From a checkpoint of a small transformer trained on Wikipedia: width 256, 545M tokens.
MLP neurons of a small language model. Each row is named by its layer, matrix (gate and up: input weights; down: output weights) and neuron, and shows model dimensions 16-207. Each number is 500 + 25 x the weight over its row's rms, rounded and kept within 0 to 999. Numbers have three digits each. A neuron's up and down rows have the sign that makes its largest values positive.
After each neuron's rows, "fires on" lists the tokens most often at its 100 highest values on Wikipedia text that the model never trained on. A number after a token or word is its count.

L3.gate533:478531507462502493451499521534547533518470510504500504494485502501511434478493460480468510505495506490509528511479540524502482465535469520507524473487500535544489524521549456473495506491513541485518503530478533459532504480489470477516493486470530561506504513529476499505520532526506522509450507509506528465489487531493500496495484527500507490559534494505495470524466474531517491495536458503473527478508517528555552496501506514510465492500472488522515478483493493498472453502495472521493507529529476474524555495482471547518515526499493498492503529455468523462475506480503489497
L3.up533:524505505507530502501482496526503511470464499480535490503537503510486459505472486525462519514476509450499495459490515510524487485481534516533522490479545528544500517518494514541526519507501471495502507518493552496531528512436490479516463518501505454472565488492495419534513521517496512569502461502495548475498491549500546485480514487479518500551510513512517520520431506499496487513503457486481460493503552540538531531515489457515464510477510521491469501530500486521493529532482494510546513538482480499537477511502512543523506531474533490489484488527458511513494528518524525506
L3.down533:513475469519486502530549468483500458450525477498499509488487513497519523480482542558514449512492500538489452504513470455515520529479538522488484543486515484459506499506494512558522502513477502496465474494482492496518478539489496501515496477527475483488458525494484481466553504459492460476520491488481496552546493488458563476466517469508478491484464495517505508493530517462495511503480480472542520493481470494450510531474460505485511507485522500505474517542547488452494512502529524511534453463508489480500521491532461490498465485503507559554492502491529479519518527465446489514
fires on: " A" 24, "s" 17, "y" 13, " |\n" 8, "a" 7, " The" 7

L3.gate317:486523487491466513546504548517495480464462507539508497473449490426485525508520486510540486538490495462516485535497497489489495503477521455492557503487469465532486508504515514508494507483512489532525513531510525500462525502511479483484461487475517524521489483452488519516553539522490492504517524484459478457494516506498528557508509435484470470454488515514515483526477484521545488476500503531469517503508509533539495477511489490539540472471494511480464511496503486469549503508515517545472516475510514543496476492482482510477508495468503464453525489487451498499501473503481489518
L3.up317:532490475477510526488508465486524559506503493526536506495461469491464504501471458478546507563483498524517518489501495466507485514474496494559525521469475498504482502517483497528491496520489507510522529486476509521543513510447509492470528467530491531524485495504518510503490504473542520482454569492529494492414479481506478511522478491484452519492541460504503526474448504547518457495468486496486492511476569516488506494482522487542489526500485482483498536508497527518531486519439472479517521494509485532532505526497470556475498490487513513489510490467469504536537495494503499474
L3.down317:503491488474531483490472469504510500500508493447507491548534520538499473510472473511479539483516498486482469499487482474515569462555503575496443492529513498468525504451509526496512503528480479503477483505480489495512467503509518516538522468505486482478518538508503476529466475533481518502476448457516549506514507476531462440491469545468507523522489487452487529468449497455475542469514520489489483458490486460526458477500496492504458462533526468509496521500518512497481489491492510488504479507493496449498512520505511501520479515548475508522478494493533473485474514501504514503
fires on: "P" 21, ";" 16, "et" 12, "," 9, "ot" 8, " |" 7

L3.gate106:501514500496494515465522481511510504504519468455544490460539476505534515520545516499444533529517518471470514509467572469523515496502485516494524478436453522492506485551505488483499489517528477461525506443467479510524513487507491489472475476489520526516519465473524514483520510481453455479524529524447477460547490463480543508473514531474508501556461527501497494482476477510526488482478486499481508477505454490496474514537491475469475538521477480489468507481486534507493505513504462513528481535521507521491552514509502514486441510467495487529444459518485497507479522483461547505
L3.up106:537540470520521487494507469510474541482447498490499525546540476537517536501509476515472530492498532489541481521497492502537534466496498497497518457510470476451500542512493548502519480464535490540490519508491530485517485478476478492474516475514504466546475501542498507515533519464471463518496460496496517506483461507489458455455447509514513466474482483483480505524514476498493478528514508515490506514512444476491464464534543460520529527533519454500511475477490492490521541514491500501511472505519511512529507498509490524468545486490533501483481496502500468484506463493469499521
L3.down106:438489513490486504555456501475519486494499543514492538506515504504464517575517481509476505498479507515538503497515476524501492527525477483517485514541523477493530491496463518515502506488475543505504485514520490486476492502467464520473490526552521530514478496533487515541514484523550538507492531493537489513508506539531461495504546486509494522453517442494476501465521469462504529490510548462509485531474488494492506515472492552535508491484542560520549494525497504484508489508498532491453506490457477481476494437494494496536548490474496525511553553471500497515494479528485448493
fires on: "s" 29, " l" 12, "ince" 12, "is" 11, " have" 8, "iz" 7

L4.gate237:524455505531508522483516537490512515495487493469498510463533470476523518492492518495525511490462533472484471512493473506469496498450508420463504461504493531489532505494490516474540523499503489491455534530502493533546498497527509459508523512463494503502500509496513527493476503504491493494484526507485544532523492525516526471501512451532519473528515461511518507516490504583494491529525488494505480489491538526493473557516526497485507502495525530533488489523513488492477493459512552486473525469490504499468510442497464481467507498457533492514499539530498537516525550523478466498
L4.up237:545514458526530550485457519497496505477533475526522503527523530449475486464502499451535535481484494452485532507500488479506510493503491542477493541533482522510494505484427466501506525499520496488533457515505500446517491529471506525498496538486516556474489489509471521478528499498470467456517524464469503544516503479549493457466548486519479515500481502521533534508473513509526466503542468532514473489522509517511486486521499533509452457532480483470512478499504477519468521517469467485502481474471537496507544481496509472484477480507506502502479499525481478497517487496527514546
L4.down237:522498511456446502538514510532526492538481501484470525484489470513522498504468524563454508485500522476503481539502494469490508475499472471529509503495559504485515495517520536495501522466440465509510521459461501519496498504508475483529498465499548511515482530482467480533509511504529483481465462533496475473497492579494522531482478527479519469521535533456495504516512479499470489523474520440519469521437509479493485487531571453512505506454490462519475508498500515531505506444524512514491492504523490472515474469483484567493454514506497505468484507484528500491497504465467491473
fires on: " |" 62, "inal" 16, "=" 7, "ial" 6

L4.gate518:490472499524505499499547521589510487499485465461534526499492514453478531518488487552488533509516492497482504474543532513503479489485476519477515513515495509539520552502521445481512495532500528495539506493511475478521537547482506475482518532502512478484518504499494495486487487467510509497514538505522515487486526471523549462427487478519480486507509548500500478440469500499488462496493468468541500502493492471475542484511490481502502550480533501469517489468488517510494480513480478477459475454505500482518505567508449504513490493480492521539468536499462486502487498511507466484
L4.up518:466456503474495520518499482505500504516539491486495544482523544503476490501474533466486532470519496503467509516485472541486496471509488493469487483469473535503506491509556501490532509488489506483553497478488467511495525504482538495513490526521481490448534530503459520485484505519527488528479499446508510538500484468512498490503511505441510510496469538471492486508498530481530546469487509484491542526475476534507500508506444496504529490495525442484445495481501459484475458509501530489500466555526508478509472492458533544455472529514483501468548479482467456451456497536494519510
L4.down518:522498485544502519512521522551503512489440496472530470522517514509490514530506465514483511484489470479525507499522533480554506537520523485484538496515520464481500499490499475491437508502487490512484494504503482497499520501488505499492493472514496487533527463524535491504486470495444514462512538515497487492507521495550498498461509500545483506516536499471517485465495483508483430536497498541539482467491504458477437494472506514493517517516503522497515521471504525456524537513490504521449534452455473537521521577499475473526492488495504499521473517473510536535545508477521452506
fires on: "ich" 26, " an" 23, "ound" 7, "ep" 6, "n" 5

L3.gate699:516518520492473533479496498565503483472520551514513482524538499467473483471530469511506486481484546497468509473465513497452547498483534533514476463459514508501472497498523528504515476512519474538492506514553480481494486476488494493508459513499484491482529519544530504526502487530457543515460502508516525546509501496507507474518494504476465477507516519506529490476496511482463569516518547461498459522532510509534498515546533538513514515467507509529494483476435493480453494471510473498535490522504497505500458510521476520502521508544512473505518535515473492499494499518499502494
L3.up699:531458525501484458515498478534466476481493481454538498527489480502512457501461503507491504502481491514498489511496565478541471542539550464461530543532495522522473511443466468489509449499532520527536466452481503471486539526539472507489487501508479498491456502456517501502471497471501455536517445476490457545508518474468534498521493470493489517511501564481516460513527532516460486508483515530510530525485490540497502455515534491498497475471473486495476497534469463495539519511480487497508460546500478514517459496511494523487498476473508513511518507564537504512478489489521497509
L3.down699:484543455523488547478512497482504541507506489532461543523521480501489511519515527500512523502497521503510499484524464506500493504470484485527489503485500466490517445554497521543504558513462488473511528506531473510499483482462552507527534511524505498523539509518523485486504480484504522469499532513499500482535472496501429499505522504518529491476487444495464519485495501428538500474515481484510502533509501498482483529459453473505540497582522490487523463502554543518493494514498516548476500478466472474487502496476482452506506497522502508500504493465459526465466535493506486510
fires on: "." 43, " Q" 29, "nt" 10, "uss" 9, "s" 8

L4.gate545:519508478500498525502480504488543513497512519501484497477502483490445510489497533477490494480491488503497466472504516458509492512496495540518519526480528515492510516506502492487544475472506460545479505474455456488474530468485509518564484512523513582460467530459466543505529507505446504459506529497526508475482488561480485500502517521447520529433521518517500465521510538460486504478514489509490523470480501499468469561507459484505500475528467538492484498462430485477486492474528468514518524508541458477488509492524515490516511483495464510475538484501502517503513485508459492494
L4.up545:509474530504501545478498481533485424499547494502486510510566476476469518508420522527482490525525533517474485515496529525490521510530487484478503518483534487460483482487486523515581471499479517463492566495484550486485495538547489516496461486485456490523495523523517540503477542494474475501553530491507498518529505493502476463534521487523512525510493483501487498478490480490505497531512485514518509473505509475502454511516514475499475566522486514504458466518527517513465488480525478531503518479511513466500526556539532514480511460476508508498498479501497490498447526511505497520
L4.down545:558494483493494492494541496519485490477497499447492504523455483448492420491533494489556470487499524498504486479483507522481476491478475520512515456514515516469562490488481480461460483494510509523502487492510481481492516489467502491498531544493490479489512483490499480513517456523491489493500496492547447469490520499474533542493472501460515475503527527540509473529491486504561510529488461476465465533481494495519567487488472536521513519457499459514529512505450474502524489520492503483517497502530478524464475515522500497511514502520506454499505506542476497532551506509464480473
fires on: "ant" 20, "0" 11, "7" 10, " act" 8, "i" 8, "ig" 7

L3.gate620:510479521533491521526524529524491504513491532467492466479473507521525487494559515465506484499485514490486508454516507469506475537521525523478483526469510477526504479463475493529506509499498498537448488517505497545478505530493544524541488536502550510482494494504476519466464463530521493553527500503484484500473498519498476500469463519492535488514532490479480535449503535504532480494555552493532523493488495522506522432496554483521480506537434492509455501473536511519492471492466490484471524497449474497548486513495475559492498531516553496502505476504504498509508479517490475464
L3.up620:463514473510449482510519500539497469488506496479522484501524487520463473456487479493501506527452533503478523508535516495500505574476500495510503533542466508488485501453528520496509488475537513458529513469473490500509483520482524491468519486459489519526490519499490491505489511519483521510480520471488531538459478524534516496485525515536520506552508476504515508468456500489484496497451465503484506538498501476497497501484503461528474523472512485492454486511538547502507505478514524505477501510528482503513524476544486488512518556522523519505466515487500456482520485468492540527
L3.down620:512475514507514557536474506511461510485484525479515489479529472522549499526531471493519481488524489487503493485447490489504521489472514533529503497510516521548518499545507452498523527533478505502503477523531510516487498473482477538483463498517497471546527541491474505539466502498502487493470459543490472456499562462452488507483497491486478455495493520486494508523514502476491473490530512513505477476497483535542526470469475562502493496509433520494491480521469517520525442521488530509507513465481518506553517490460499486486484488469450496557498499498487540492494511477499447497
fires on: "im" 20, "v" 17, "s" 12, "g" 9, "an" 6

L4.gate240:502544490478532508542486475518509470535496504522428497514508483511487524506504510464501498484457550521488496502563510532501443521519499437473510511536530503472507531505522500475540472494513540460507522558507536509515530487498501507541476497501508501519486495477492467524528456496512490489488494457493489504554516492524468509522503502463493456508509487489517497521478509518473497519501467486512503517485512476491526506499488479493444503492514471499508505470436459485518519476446531479464532495546496484498495480499501527443467508540540500503513515492445448469530546519499488493
L4.up240:517515504537513455505508521509553519479544498478500513504491487479487519499506536529507513487520518522502501515514531488442509442502517499504514497495541525466505498461496499477466451526506517486488498480548542517485476516530453502477522476523514530480493511502514485520541489499532482514550507508507443514479468518484504486464503473530525476461507540478488504520526470485523511553524474450518520498476460533496501483472493514501518484501491507507467542503489515479505521475466483461497482469445494499468469456494502514494482519506545544526512462527501493510482493446548499524
L4.down240:521487518482464483480543497487446499485509495501552485446535491487520489467505477528524526503510493484471495518475433476556482501524493522506448511515512489553513474524454495507475508477475494559531447479480463482511443505463512512461479474508516487498510545530517512479461516506444511514473475509481545521476534517460558502506492521504519522506478526483506494496509480465499506494516544538481495477521516535520503512508507510531521471538469530513504494549536483454514473531535486549478462495466507526512505547511496467494523522468481504488497520487481489522530498497487510490
fires on: " to" 14, "7" 14, "," 12, " |" 11, "8" 7, "4" 7

L4.gate664:533508499501521508485499468486487527529470465500524486506451486475461512479485518480485506491490526458515534509492486488511509528520468465479474532504487503471487485508473505522556499469475520534513557535509520538511528495519500468533531454541527481529533518499455514486490479515481492514511499504491525484537519514512470482474521508525499477490501465521482439528435448503512455527481507515525466517504516459432541497513480496477465494503519486498505464495509503527494482485516479526525467531529456462453511441540550496467506550474510500513520494540479530470524479532498505511
L4.up664:503530444500521447553532481497562514466447486508541512537529542484489527520464503473540495482495489489473495500488478493483497480499479491529504467516504476438512505452490513510494517464496506509479466540525485477521496476499503505513502532504507513486476494538479452531487454475524451493565533513480497501538474491527491480517517508501495480453496523500516508509545503503514533504474524464513452506526463512498486506465538536519485479479496495485497498515575521492489445482525500491500506474542514558515495477523531520474494521553542520535499558485487497482465513499529514464
L4.down664:479506510506494532459473464485502459474522476480499513470465521462497536493527517494490486503508495520498513511483522550511476497503489486490495529506511481514478474519546470505531477495516486489522491484438473496509469543473469503520497480443480521510470541502478458497506537487503486475536485505468483508480492507485533508522538473482507546522483516550543490508439520540515425489580500493475499481477447528470527513515493449531494522497492486540454487494494495496484539522488531503497521508483456530511431481519448464518495500461483539432542470541523536490500508468495450524
fires on: " and" 39, "," 17, "1" 8, "2" 7, "3" 6, "ce" 5

L3.gate441:498537492470475493539513501475516489501481516517500510518466516492512488529452512540526442493518485505473522472495472516499517479463443493459484497517499460522524529475516484533476485555505455519488519492469527470506542540492493492505544497510481501499500529523546499520522465499515471513497482491481514488472472475480499513510525522464526476539481522495499441555495562538501527473477529498509500500535412518528544524470483514528477494518477529524489471517523465466532464462476479540512520501452510484544511521513504483527478515476503471480513446497486482490503469511519534474
L3.up441:513489522512478500490539495463511440476532584545505516481466498520481498520519528533511491485477508467481480511462484507483475490510505521495492506505490530512504511506521476508500450492500477483495506519500402477502532495510528482498528523503426500526505473514512445519546465501519499474513512528500514477476524455481496495483507502499511482473510523488499508462509473468505541581537535492482495527454519493491493524510485520462502491486517509489469504541521524483466530487480486484496480525463518485517516518490483491500524485565544504445518537481532477557507510484505510548
L3.down441:479497495507513480497476494511527507491486467487485499460514498528507489486484454483493519517462493496505544474507573488462488497462565431516520500466468451503487475503447515453491521518469526485535501497542560509489495497516473513487457485508547497490477496476482522471473503530492507523484515486481470501538503515519529528469486525492488539505509504515513529512483463498526483499494513528546478493509522475514504526499476478509512481501499508464532481484487462514495478528522511505497515479520487477498482489570512518491505475491501513525489473503531504462482538505546433434
fires on: " and" 25, " when" 20, "|\n" 10, " &" 7, " by" 7, " Y" 6

L3.gate159:425520475505532517475513481510498528493536429519486491493489519508507465498503486520536555471478486492465482528500499507545511486534467512488517533505512533477501500486496445490500498522479526489519474434477502509510471504493510480478447494527498467486499521507451561505472492505519460518475457509487482510501487523504481495511563507503489491490507530467511530466484451518524550502501455467478477534475489545531561502522509496505481529493500537502507477539508481531476494500456473488526479509507500482550480492478481491528526505479494489521456512509506519471470512531521484484
L3.up159:504501485508502479523515468472504475517488461519481477503516498523516491487516475499492530491509496486482478471515455486548464492505446488536456528486502498450532528500442493508501468497492508492517498464514528509547531503494473485498461493500526474512498532509523520522489459494518501483542504457469471519504487528506465459472564484526503519484469480447546510523506464562491485567482499532527482535485477511475496532469456533541468516501496525495481510553517507514477557447450485465517506528569496479484493472537508464545473502510502504484520484511495508511490491492500507504
L3.down159:535444500493504490485505494500507541493510582429543520485517473452472490528453501462537466524505486517524548568491516494426519496506493495494549509508517500524504532520529474513476522487513515524471510518472505486479493515512527491500506535500462527511510469496511484481539539504494524511488515510529506499491515470482497499506461502504524492519537476525519477482537515474471459468528489489478522514527490507494483477511554464454539436485500504510528496474479513499513463519504525530481494464479522493517486505500492506454490501483550508512518473472547480513507516499515495510
fires on: " " 94, " December" 6

L3.gate16:505498508521495519542480487490473454499511459531476497471502504534517432469505488500474506489518484500516542530521499520495497523521537495486484490507520506509539546473479497531517479545459500481556504510536520545521475480518515547554452500534494566506500556487511495537554492506522531526463473521470485517497490497533500495500478508495486513473514529518498474498483491485516495558520506502497532462493527518526491495547513532474520479580463488475515513517530474524518504508488479501487476465489458547541502495476478483532512473510475537485510505494539493513502515506473517500
L3.up16:472512526433498490511479468455471481519539559498499533466530529497504503553467516482494513515480484521482483517524458520516506517544502497466502524487528470495528482474554501497510483524476528510509502494516559505519445495472470497489477494467498490505488486517509505505528498472508517540487486498529544517526487517541496519505450526456513473518488491502466524523491530499500485475493536475503509492480503514539524462452517527448507506489495491526485535511504482485535497512503457535435475545475527507555504468500492516525539486496503508486501506505481454497471535506464482508
L3.down16:494529515590544509496519506493528540508496497501500488511517498477540461491485473493518490476486506508484520489469509494540485449482496448533520476506495580507471513524466511505475538491487520491460485495494503515507550508483491482501536495546505510496509479476504515459498506536497489491524500484467485479465483504511477498483535460536461509463504521474523531514498515513539521514510475533526492505468486498461492504556468498552519462498551523453496469449488500522502467512512518532504499491529480522451458517503496527482474470486495469532491541449500536509494464475536526505
fires on: "s" 30, "S" 11, "ed" 8, " September" 8, "res" 7, "ro" 6

L4.gate377:516506527545479511508534508473508514464537516518485486516473492526510494457528500494510499494469497470491477501510494483493489520499491500504478500480512498481507505477459495510514472531523469506498510459463488477481527523496483534524476489497493483538474455494475503498530501503449534548499521466498493497483490507520485537477519526535487487466516556510505458539525501486527475540536477480501551447507470487498514517488438512510534523532526499562492485474482487485483520505514522510483506531495460504522509550526512549514493474474480535436475532528480513537507475496513500479
L4.up377:523512580498506481538479513491504496503521484475521487532517481501458489513490466496493445505516479502431492455491528515530490465476518486493530463473507498539502519507494482498492495535538479495520514525485513527487507522454473485496503483538521529510461490476519451500514513511499518449489487491441538478462571499506491511502516510520505478504556509499504500491506491463478498476512519516490491458518495505486482482492489533483517451511504453491485526508470460520492497447463476502507472567504481516541535459487493495462484520476476524486432445497469508529504471492487509464
L4.down377:484541460476495511497538499502516471528508526549472509447444480515531511476541515500527534510485510494522530495517453501477513540501486484486475554550467479483490505452515514534492517497510506544475498459482516539473498488477488493466506508471481507513504502498499532495485481492519492509511532526537454491492476497518527517502561486511528498503452491504485473524508510519503470509493499490514532535476552465468493503513506509537455492495486524532488455510518495457481535498528439513510497494472498471442487545532484509512569460516498470516501516513542476537482521479477522520
fires on: "t" 28, "own" 18, " of" 11, " to" 5, "000" 4, "ern" 4

L4.gate220:531483499466480487488499507504516496535507510506453498481472458496521465488508500444484511535523522487552492481508496500470475496540523490542474476473518447565505465540468504507489527541513488459491466496481506522502522533497489528510504490493518473449488534483541501481485469478515534518514531478470529502517474479486483509495469506455474498515511485515480449476488487514528515467513495503536487477529507501538471527478517503496497496512492491448457505479458500528451503519494492555513501533497519515531542530476501509513486480541535526504493558488479494537451512506520502477
L4.up220:438484496501473477482518506519508499517498530497473499461508502544523470555497501503491472501481492508500536514489471521495514541504509521488492508465484468509465517493477507512470517516511466506487489500452510499524503453476494511488544473517479522472488514482500450475467499529474505500503525519499505499482497468531509516447495513506498533528518483490533459501496525492456528502500494500490486531515482528545500480504529531507493490495497446540550448501567506494485478498538513525494524485536502524503558558463443506519497497486496522494569494509495445500525492530480508483
L4.down220:508494478489527473530524534466502522526512454489543509506481485535487493479478513470531492540481485502431488494493542514503485499504504496485552459563471512534482529503499504494527500473497547512491467486563508478485468493505559472477483443480522493503487489505476519517468485520526541483470477512449534481543525536495505510519493543523564540512492525515457500513513453502524493513482536557552513487506527527464540492488512465496478486534517488501504469511523490512553525515510476497455497483466529488479493489515491490503490474470442497482489512552499503506516489515524490509
fires on: "s" 16, " M" 11, " G" 9, " H" 8, "x" 8, "g" 7

L3.gate308:492462498487520511473506533477515442459500457503479529486486507488498555484463503551535526527529511497522507464530520512478530495470505479520465509468476459476481463532506449459527486489518521531466512520457524500516534494493488501445511488492491464504496521511504526497531549528499541465488481537500507491524474467444524537513495533506522514484525511489520480527481508499458483473524471499504489540513470472510522441493523505480492499518511508521435481528546528511494475496477520479521491519506508514514486518528541497464486476454482543504461471482494500474487496506535488470
L3.up308:519529463484486506475485500517546487521502443491509525464516513509492528555505489481483485467543504482492530507485510480514519523540438516501529556542473496470486469546470478511487516484450561529522498502526473500522532513512534479491463494482495492524474528519507541518511500500456512484504498479492529504462512526479506468487515482516491505508491524520514520516475533561471474542531459499495514459503532495466485514503486492541425529480522517503486536521454489483463490513462434528514476531517486548504521472483478475506533533500501499519530518534507520534484503508497491527
L3.down308:477476487501499480456516526482488513462527535481501488510497499491519491443523510454502498520484501524496503520515530476486502486475516497505451481494528499507475505513482476437510469494537476495467512494479501502502495476534448507464507473508496510497479454493536505429546539501507477535522530551524476490511507467507496527501470505470517514475542491481489486514494508462535492486499499520504478528509446449519503522519501478466541484538523472524500476491547515497510467482499554502478537500527499453490483523515537535474518419479507535470476506444499484459532479484472513466
fires on: " " 34, " (" 23, ":" 13, " H" 12, " by" 4, ";" 4

L3.gate225:506516512503544545522505465494508531495542500481535504522492519517508487517507510475453462534506469527501525507489506491515510531549516505492529548532525499527463465484460516535517493525450534504511479480533492500511520505516502505472490515548491479434514529493538494543526510542493512537518488484524493520497509440460495511471462495481497510486499453512513518495455503507485466487480515467496487504491530520502483511462566496528489518435535507487532487464508514459504500489430529482508487490478474525531505520485463529491527516511535472499548514521513443522477480535532499506
L3.up225:470507490508531493521509525559504524534516538488527481503501544473502500490492518484479496469538471519489494575468514452467532524470525499482493514518524514482508521492536444497520475520511517509503498504497490546481492500468462489504476505466535529437537480491456506518530479496486504503524488516527503523489478532492486514461516449528475489527478535518508481517517485498544460541505529510511488488476482472502442574521493491500536489457495509494490533491482476473481511461503493492486489474471499494450498512475478526496493497478512487460481488523500502494477481503476497491
L3.down225:533472500486481473473512482469519476514500480510487490517503474502479477487481479540489504493441530525505489461501494555526461469537472467509511490500493467497482494517483579541473507499503540465512495510518500482530491487496512484506499477492489469515443526525532464495471527468454492489504530503496485500501524491501527479522504547483501498502515468479474564511499508498463513483491485473475529525517513544496539488487511483486463517540500478505533461501499551544518528528501520516463482524524505467534538528526527515475548507491487535521556485514492493485492484516530503495
fires on: " in" 26, " |" 19, "6" 14, "7" 9, "ron" 6, "1" 6

L3.gate74:488448466495543479463493472453493493532476532470517477512514489520520519531509482477501484472475516492534509499547546548480522544509533543524487485456533499499508515509493489526502529518489443495498492480490559525507493454506552527491485515492458491525497480479496515548483553504503476483522511482452515498488515467511504517488478486462511498496449533518472515507504501504509484492473547534485467498523513512488486462506470522494497481480513496506453543470491530488502472447492494480420494517488511530529539491487550531442506533470504493488485499483525494463496500564530495554
L3.up74:427470522450542508487523475548504543537507524538515464524531515504545525492507499490460499534489500484491508502488495493499502448496531520464489508502478505488511507490470465468491564539497516515498487491461549485501491502474457451463490515491503520502467472484490488502468469480477521474457473465553499505472510486567511506507525478526517504504464522513503558488519543532464493480503498494474516507474522538493462475481496519509503470503491479500509536512516485507528504522491475464497515491488446502506493492505490487489489527479519506520507480470515496492486480472488506450
L3.down74:539529508520405512524502538494539466518491453498483515485503498527441470506482495527524484511499500518526493461502493487456469500477470499505491489512480506507525499496509535504500491494510528499538535530497495484536489503523497476546517512505507493507487500506519513493511467528517564559503507525509524497483484521499536519467490505528499524499575424491536486528470496493527534457508495471477485494509473485521516513491527484515478522505525468508521458502504490554476470513501492528554498491513552485496482522489525484516523498519494497468508522515469497508475531470497512526
fires on: " s" 35, ")" 29, " res" 10, " ex" 9, "S" 7

L3.gate469:534521449492523477557487475537531502521495512511514517503469500496518518505495522487544483502499525506515518522497515518522495505475521466438537528505488500464492463508529511546492468484464505474501457539495516522515505529491481474543515476505522473479463467490476537506493513506467513523448499537466490535489484453565487548459529505508479470515535451507489485521520506482500510437528517477481504489524474484487496482530526458501507456506483482547535473518524478465544525490491488481481536499518485513458520475494501476505531521489480511503496474489523519511491495501533491506
L3.up469:458472503480528469453489472466529463483513535521481485510500521531525493469539500496474453488507506484476475489530480510492508492414443466485470522487501522539522517497485491511515480500507502488496473484503520560485480507516513525516512479526480459500458537506515519486512479460499481487538525510508502528452519495519457495447529498499481481540484473483493511530488527484465485521505442497521502479493540505511522503497501500496484448485472482496513512560510523481522477532459510461521531503474477491499514527491508486527492515491527476511505513527546501520450485473503495512
L3.down469:539487487493507514540488474533504485506505465480527491526480505489497463522468487479503553488508480537498537518476519485474514503542530491584470534500481486461517462493489531491531495533516522509538504515509500497508508475470457474493511517494485501522521473470494494504484486552520535501534519489449515497522513510489510543515508497496538563522532509535506475460486500496529512478474571505496480524508511500463494480447504502526523550475528520484525528504480511526501525503548466493513461470522521492508504478487482506495474489531510539535488462467459468460518522539514500485
fires on: " and" 91, " &" 8

L3.gate2:522491463501514508520441506507485516495463467508504487493477460465506489483450504519547524446465532442483493490518429502477514526496494519516465519454499547453482527536448454515478516514492495479529473513454478464536485494492499520513449479506490496532508490468504470532498453539467501478475510514516471519498497462505511542536528502452458533527510482531525474466513523478498483500489516486488454478525463485506514508504519456488521483503459501492501502499496509488479478467492478505491529504467502515514519489505514519500532524500559484512482491507522470499487466519470489487
L3.up2:499468460503495457494515530520509478470496434507456526494442535487504514515485508574475526502498484481398502538522479474520505502539496503548447458503496495497499504505505489531527467485468474500510507505490474462490483504505497519494466484490469490497468534482485496491505532484504474514536514484475449518504507510539506463531538527505487523475477482455487479471515497528469531486502454501520507458475534512536532452514500516467498496515478490515501522491489497506490485514467470520433472512466493483485487524498558463530475501493526470471477484509503452497481486438497496484
L3.down2:509542528456492518486482447489494485524511541494535474491515481523473504486490475446500469512524486534562526510464499501518528488444487516475505500491510511515464513526469475432501545545505534538466509486508527501530487456480515522507507525484516495479527467508519508519508491481506527493485490515530506490482488503490505514469455520484475523499490537564495535515489470483482500516501546491534465515503497495460469550491479505529504506495508515520515453494483499505516521515553473516530481475506533525482508497453470467470494444520512545505534503465483517506511498534478511507
fires on: " (" 22, " " 14, "10" 14, " elect" 11, "30" 5, " J" 5

L3.gate27:505482459500514470513544508534479498457495477471516498500453517496518533517501487530513500507479507490494525526488455454448498469511465512455483466485493474493456519496451493533512456466488481492497505489463480523515492507531473488485531546492509505485470522501466489540528514542497529520502548473484468464491522474509505485515490517550489554484560534499480483479497519470503442473471496500505485501567461485479512509511507476550513514462528500492546498486506455476524482498474494511469488459484502507484484543503500507500507450472522492514515510491535480457501479495514491459
L3.up27:458503498471521511494532513499490513513535515477549504506547499486486560471470495485452496551509494532512480549487463506505501533557493513512540475502485493538458507481493447522535478500479549524486484459471508521500507460491512503495483508518520542464509478489512543508509477451536502512505521491493503433469531506479526538518505493507472565513463515503461490474517480526499490494520538510447471505476506503489497518483507513492507507499516509479488544539528538487524470456518496496496535497493519528495512490491525490530507475573518431484555480462512503488481498482506508494
L3.down27:548486508505484510501506489517513493503467534502427521504459495504478473519540512513569483448458520458477538496506540497466521477453505474517470518490506503438527487529479534497506509496515446449500505523490490464529475498521497507492507489500484453488494508505503464519495496510488491462516467508517482551525487493522479460473496513518531464479546448493498497510483472461498479519513493471539527482531528489516488482540498504503512464496492494536526474491500459483482484538521509483536464460549509511473506515494467507474492471461515544500436528526473520436515505489508455481
fires on: "," 74, " an" 11, "x" 5

L4.gate68:493498514499509486484458512516487490497493485541494534491464528488549475466509504516523499467483508458474470482549456538519502496493506494556539507495537505462495511516503480525485553509477512477510530483492483518479519497489492470538487494506534529491433527517472541487475509472500463473506464548478513468463521514525531499482497513454498499508537519493490496485534464482513460487518531480484501452519491496554482478511492538487511484514494492499511529451488487539479509507547500513490493513481497553470523512476465491519470477487489505506483528465531523444470518479466482523
L4.up68:514512535509508504559527493507501528509490542510520506511501499552556481469521484448532529471523500505487473508483533533490492529469473556486516500477529466475549517467472538493559524474498508517461490518480499444485497497475479548550507461490465502502471505535467501516524509525503512489473517511513496556498514484504509540503496523455511499509459456459495512484512495491456476511549495462472495425514559505492528509500530519476501522507524481504509492510503468519486501446496514473502492469479491487539492472510537532484522502466465541500523501504465517506518496511524502523
L4.down68:534526478498489512470502525512494481534502524487560513505510493478465477490516513539505510506504500502482500509502496508524533480525529478486451538512505513513469453527507512519539450475493470524542511460505455497512507497545494541460526519488485494506481452486544502466489488478509527481539508531534491468444524473464467501481487496506493478504530461546477525519479477494487475487457478526506487540492459455445504472557513504497504509496505508512494526512507478494535503520507478500425502507528487542499502518518514518493546499541527520470515499541485486535537500478516526495
fires on: "y" 20, "ire" 12, " September" 7, "0" 7, "ack" 6